Part of a small language model's weights.
Size: 15 layers, width 192, 2 heads of 96, MLP 768 quick GELU, vocabulary 706, 6.94M parameters.
Training: a variant of Adam for these matrices, 148M tokens, 4520 steps.
MLP neurons of a small language model. Each row is named by its layer, matrix (down: output weights) and neuron, and shows model dimensions 0-191. Each number is 128 + 24 x the weight over its row's rms, rounded and kept within 0 to 255. Numbers have three digits each.
After each neuron's rows, "fires before" lists the tokens most often just after its 100 highest values on Wikipedia text that the model never trained on.

L7.down293:143130130098145138151138150079145122118109089081159155091122155136128120115125111126173177099158138111114125088086132120138069135144149156136088074147148149133113146170124148139100167119106099118122105139097098104162115115144124113143140134108090129158159106108119125121136112115121084114130121133133117159091154092149110132142126128179137124136106130149185144166110126117109160141143150152178151118121177090157130129083140129095162133135148143092130148143122160127100130129131129147142089201134157147133149160128161146137136116122129161114134119186147104144141118112116179160
fires before: "n ", "n", "ed ", "an ", "j", "for"

L12.down597:101111158107118128126136105122136092165129172142111137143085144113118124135142146179121106179124116109134116111149145138176120134154148183124151097127143127150156131110110083063124102141121131133128122122138133137122110120122149050123109123113157173137134152178128133110114133125142144152150152159075099071143122126129121150115135160161191166105140148137146177151096114140117157090084123098147126120143145141151114133153123109147173118117116091146138126140120169111142142140123129120129176139158091198177132118110133138128115110108106091141119113116174133118139136119120099152
fires before: "4", "5", "0", "3", "2"

L9.down165:094125154157121089136160151098143111129122120126094130139168093131104137120134158047127105143106137180129122107122142121096105112105108119133133136143145119166135097148105125113122130165140122129141119117133147082123112140126121159127103089163151141138137100093107167180139133165173155122144148168169172178156145091155135163075099137117151120136131185116112117113147134149100145150127151121136119104125154094104124105090154090102190113138124145157113134156100142134126158123137147113116105105163141095117132105117177138133150116099138147131126188136139165129095100113132113124
fires before: "k", "k ", "es ", "s", "es", "eb"

L5.down91:175114116119113149150128143083127143145110093117111129097117180123108104137134119081124136141128096126128135159115122145133145129129120140124111145099131139157110179110157092182122130124161143096097106159165093112101115087132109123136176115133144145088153137147078132181111157152138086102139161149126137144122200097156126120123145160165114108117104150157152076151071132133114142120121125132146097128090119121089124134142121160078119128130116138157112139196150129143132127106097097129132145157154106159123150130119142175171144090110150174126127130132154124149116129144124116160
fires before: "en ", "th", "for", "ing ", "g", "n "

L2.down639:148129138165112087108140105125117118157145155145135148128124107167036112092108128109170145132130139145128137102125152086138151122156092138138098109115088137025133107130105139099120160175115119175130131124142156162096113145139096128090082135153094159151132158062107092156127123140113142128141144099152140102149112152143139103085112137138156114144142120133114092130116096107167130125143145143120115118120131108135115178124139113125146141135127137161133116078080143101148124145126112123134116135133127043124156105153128148146134115133117105154142135152133125143135137138112119140
fires before: "==", "== ", "The ", "===", "In "

L12.down471:136114154124116125139131137096141107155143145110143163121090113126155124123153109138135131123148102110142116095128113097149149110173164182145153113147113152160139117089094157076103131157137144132107140123113101135165097138141142129130157132156132141131102141152134130142131189088191087125121112119120150133120095125110056135140144105158110124087124159141139145152113145122105149118134082097121150132125152178117104150108116109094149143154118087141125152195125139141136086125129117108136122138119117190101161119170165167155128163090112112134123084146134104150132150143174154157
fires before: "4", "1", "7", "0", "9", "6"

L3.down484:137145127185126108153143119109134161190127085135073130094180107138149112153161125146107119161110129159114149148113144102121142125158135145161123157124162156194124107143145155097161119128114092106110138119112083118141158089121140131158113125131147114135134115159129129158159147074134152128108135142131093131131191179160138127137145132139115166133112125146115151133143133158153110114112151144126122094132156132100111117138175147120146124147109141126127102185117132113124104117152156162149097149125150171102139115098110109106106150154137149094120158148142123144066082094128075124
fires before: "d ", "al ", "s ", ", ", "s", ". "

L5.down585:117162151139122157144119134115204134140144152138121124115128151155140122130118148115146128122106132092141132125118126085098150129134125112097136152109100141137102106147073187176114106131148143139115191102079134164129158135167081119130172131146100080136147123175143182125118149106117127126159168144120052154108146131149121119123094154100116152143128119124132108134129133160113141135146131121125109128125123112132110124146142149129111116146155130074134114122108080129105154131130147153121163094119149118138075125123070096167122134124179159116129097116089129178112127168145153139
fires before: "ap", "am", "am ", "ou", "ad", "ic "

L2.down686:135138157174113086106135109117106115138147148147145152119109124143051110101103140118169144119127104122128143107124154100153148094154116141127083126104091145015136126139099134105128177167113130170113138119137167147102114146154119118076080128146105157141126160076104111144123136148125134130111136107155162115157129137152108115090114138141130104140128134136097100150131104106162127124140143141119121103122152105138108144126137110125156132118129122145133113073082149098147133141147092114117109155131143028139157117141137141134133113146119090130150154140130121152134141112120103132
fires before: "==", "The ", "== ", "In ", "===", "F"

L10.down453:094142138103147150104131093120150183108157102130125180163124091128148131131118137147132155099119118151121119142143117110109110094192158136177186110145107103135165137146117150121147109148180130130113090145128101159140116130133133138120151158122073123110168169125122141107115112097162118136153140122154136101142136117111112122119137159099128140073167117168098154128127102144129120135124086167155121154129134129131164138125190132180145130131115155137160099144094167146101119167113154165127120131146164092128116131133128135167054132119105112134135135124120090157090113143115105141
fires before: "e ", "| ", "ti", "ing ", "s "

L10.down727:125147124149128133105119110143141137116115132123136101155115122149156141138143137137146152104131129140117087115110147102120143144157124116117134107115155129147107106139141127142108111152117130112107124139122173087137140125163148144104115127136122097123103161079144172093104145113156142115101150151122136133111110160100104088132110112088111118149116140056149054089067151108177155137138155092128128155114147165134142151135150122123173128123157120133116110166138134187129211137113126130092137183151136089178102115157106091150141136157103120088095132182113125144156122138115148110
fires before: "ed ", "s ", "ing ", "er", ", "

L7.down731:128106124152165139096119140127145152159109093153128142096100124099104094145117121173126113130123109147129130091122135127123116135124121147134128104170154092100160134117144154114113143140110111129138148131116117136104160108098141099127109125120128112155120081151176116122163092144106111112143080134119131147087131093085119175127141143198179117162058108112093160085125136105117169163123170129121147137138144130186177103129100125122173117133129152122134131130138091143081082108131120106163125129116092108153120140125115129113138132144098109114131167100122173119153077162160102132
fires before: "ld ", "r", " ", "ve ", "ro"

L12.down152:124159159163123106148178137125128109126117100093119116134137197139095108130154149086108158123159090110147173121130175115124103169135150121138115114101151103159178142105125128118169110092112105120106126156126102127105159157138072152147151156094161143127142114105096074137141124112110134131136121132094147160096116148076128131148115131197178154127133087123119142127160119134107143134109133128131130166142143123132110165132120102115125140111130096145129122193090114114148150143094143177144124107151149137158094160125126139102132122139113129114128144088148138084105129082110113101
fires before: "ch ", "an", "un", "n ", "ul"

L4.down294:106122129144165081142162139121167137130150165117115119131114089163117162148163212119096127089139077142128113150129130097084151120174095129154132161109157107164153153097105139165092127140161142131147131133125119116127117104122103133165147097147124110124119133141112125139098117124114128109168159142112125120099175110120151111128111099167137150118100175159129108149146109137134146095130136136144109120114162165154148151094157174092103167135174171091124113156137113121129141121128135150156155140117136132149122175093142121167167134145137113098100135134135146153103088179115125121
fires before: "ap", "ou", "ound ", "ad"

L2.down517:122110111140100125179126106188180128148094147144148127127096126124105121128111116102115114112115152027069146100126120094153139156130130130097097118117123121192103139117166066114127123162106125113149115138110124113124106127168096123119120114120119152147113118124142138108153100131123107162158135095132081151134134135098137131087103133108183145113158111117140136128162091137105114139137107154157133095123123140156134138100145087120150131127131126128135141210109092153162118102155137130110136132112128112139100144131107140156070116177157125123135137158113140156103144095129130129
fires before: "\n", "\n\n", "==", "C"

L12.down380:152142109166133147102110116112099114173166078119145131129146098133141147121144129117102114128119100131132128145112147150144138126109119134164102132084117119133086116165093160118081089119120147153093137114143145145073117134078107133139142175111116114113162198142110117172127152170115116123112103117145079093169145135124167144140159143120110142135142123144141126105115141137130151135163129115121164162168092127123162114112096113137123095131133168114151115053155157119133107128148080115152161095136089164111143113147123114155133124123158092136126122126142080091140090143169104125
fires before: "0 ", "3 ", "8 ", "4 ", "2 "

L12.down278:107131127102133134153091097096166123198133105092128151122094104142155124162163146097091121154144113107105136149126108120183147130133106161126167153084148151107157080144090129111120119116134126150082138133098151138124117173157103108140140167121129099168151143165180125142130169111112108126152128118139101116124164121135158131126155139151163134111173140130146139126126128123130152141119122115137104126165119133114108117166153125122124129135143105161135120061130098093113105134153114135152137113152126217111146108111162172136127157079140076148130111121136132105118128148168120123
fires before: "0 ", "3 ", "7 ", "1 ", "4 "

L10.down629:110134115115134110155133126114113106191132131131139155126116137125111149130171164121146110132121095118111115121130160134126119151111188144103143169101124120125107099081100180099130112130121147186117122141100143126108157135148116110144100129145145138130090147144114158122164126122138130134094155124137125109158152156146130119114092150117123120118120143154100138111139120136099129135116162150123158113166145114127125133146137123111117148102136090136134167109110116105124095127158155119140154117117135230106127182145159194068110088066145131134161129118168137062172141136121093129
fires before: "6", "8", "3", "5", "2", "4"

L3.down78:097100135139136163112124119139140132120109134118117153126143150079118109116157129142133142139129155112099098153117103072165137144095120141123169106114154119223123150119134169151127150135176132152101157133116101111104170122148105121124129105119135188143100139157108133089157135131115163154110116106144106081158127167115119134142133098108115108137137121129152107180131115117157110084140157065123131150124150133189138146148155124134176143127152164140139105211099130118129093130103147143104130148146142154152137127154136082098104133112124120134128125128097105121113093123151151131
fires before: "b", "of ", "\n", "in", "p", "y"

L4.down541:146110158057172146164135117109106148144133108130124117106126108129080125119116119154114115114145119132152132097164155125087130136181152116118165135085167161121159176103147121141136091145149132170136101167185148135156104148133156121108129106144115114128128110130103132155108131172156116071094115159105165121159120093144122092088103137133132099189130118131137146118124092123102142138119063130127129109142111086120141090145062115133133116124149098129111146137102114133110139150131131193125110100095143131168122138155154119139132115100129123123131092131157123081118144141135128118
fires before: "ord", "ep", "il ", "or", "en ", "ing "

L12.down515:104128117108118095130114111165127083084139129189122155104120170130112116168157113155145167114130127132148153105161122135065154101137155141098120160127163108155106119108128147132124085102113140143119154188107137098124096101145139137119130124122108161115149130104124099129098107117127112066110091120124145141166105136115113126107097104127130109132105115094154096083108130126128144174148122138097105118076141153151105066133114121154156131163135132176137093184126151139104170112120127108131155130101149060133143139113129124130142133128130135103129151151143124126160093113108140179
fires before: "ment ", "ing ", "er ", "m", "er", "ing"

L3.down605:080090158097122125128123162155108146139127124134138157185120166143077148128166119128119136112098139106117133096184133116129121147162130133118148109141137125162132148118134093144149138094100133144084137123137111125119172112114123139126116113152113141134152134172132109167145157131173129152136119199113162139178112119158109133147140143129125110125172150125174156182134136114105148135115125139122117102112116111107153117140096099157123104131165105154138131167140141142159132135084108138115165164159090152099120146132138130130137095044099132116165112066136151124149148156112157159
fires before: "4", "6", "0", "e", "8", "7"

L9.down540:104135116137106137136150157154122116134111154144125104166139114100147100137124115115162165082172122122130126149132142144155109123133154128192127150120097081153137141112146114110125133082177132155139105138126168106141166150058135160130098122115102104140151133151097123144125080120137146143122103126107165112109178112151161141164084124089120114110112120151140116148131135149100135100135104153154120110081168124167151141158168102156152144140088132076132096165132160117108128127149158109104145099144112162144135149142085156172124085100110142130112132123136082095099150104129138130
fires before: "ri", "s ", "e ", "ed "

L3.down242:126107104166125117107144087143113092155131119113098114144114139170135136113131104092146149105155106124130150130105179115136122094125110163103113124150126136118129145139104111110133144105152137141137144134094110128065143162146153142067117150170114177107116140073100126138111115176125137145145099114184155112140141140139096133104167140126116135073098102105133115108146100112136134100146205104094127132143150103104175135140099079165110141156117136103115129140098129148154102111140106139111140153130121150135131180137129124148145145104115085092120112110072090114151133105100162108
fires before: "\n\n", "\n"

L4.down551:144136148120129191156098133096102141143160142169158196129146117161084163121131120133110127117131131169144160135136118131120073108157144120127149121140144148136102138083156135104130152127121101138091054105131150138156113170105167109129129134148145113123103122174109129159123112129148133140114114167110148164166110127099074102116134141132107167124109133112164122136060159126102112073107164142109149108128097103126131128153116146134120093132110118101106109154142162136113119139102101123132119107072135122133121137125133127105146121132150142173125101135131153114130125131134123039
fires before: "e", "tor", "ord", "e ", "or", "ep"

L2.down157:092181117169181120159137112156128080161140138086142082165136133135143124166141109115142118117146125110133113136105104134137108141156126176131150096098137120218151162135152130156129111154172124098121124121130175111107156149150122136090141100153119148152073100140153140138128128164063143141138148136155088125126146128108102127120121139098131126093127132141116145142161129142095153113129144114150130154113142108115162172124157107148150120142106165124100156206103125131153093158160124129107133154119139130166144129143124136180114131140127112098117113151127126126086115144099149134
fires before: "\n", "\n\n", " ", "was "

L5.down494:144108171153117154135185132106104116128122093092089119145129129128130134146128160092099121135134126146158127119102138108150113140172151112104164167111140140168163145117110142088156117122105096099138063080102112135137142138079129159100071194131115102103145100155121129138095119117106122136114142143131112134142156115114139094125116101098130182126148159134131114124092128100141098112139119117119132133109151120117120179191166115112133117120162068124122129160156150145154162100158141125146144129159150154112136152133102131118144165180127111102111142081124121126119132096106116169
fires before: "an", "ch ", "uc", "ch", "ed ", "ec"

L7.down641:094112142151120131113099096128149157156108123127101126107145185086112157096156132164092102135105137150182140156132122087137113090140139111111108125153180136150149109123121174118116158142098110159148107113084058133168131148161119116131104146178152085164144113084137130100127138153123140146130172136125122128110132102127140102134124140129140155144134110084146124134118117110139154154113128129139124157123141156186169158136105116138133108091111168117171127131119114103163104129130145112165133191116143124135094132152122118130090181112128097103092117090146149085132128126127155146
fires before: "se", "th ", " ", "th", "t", "ld "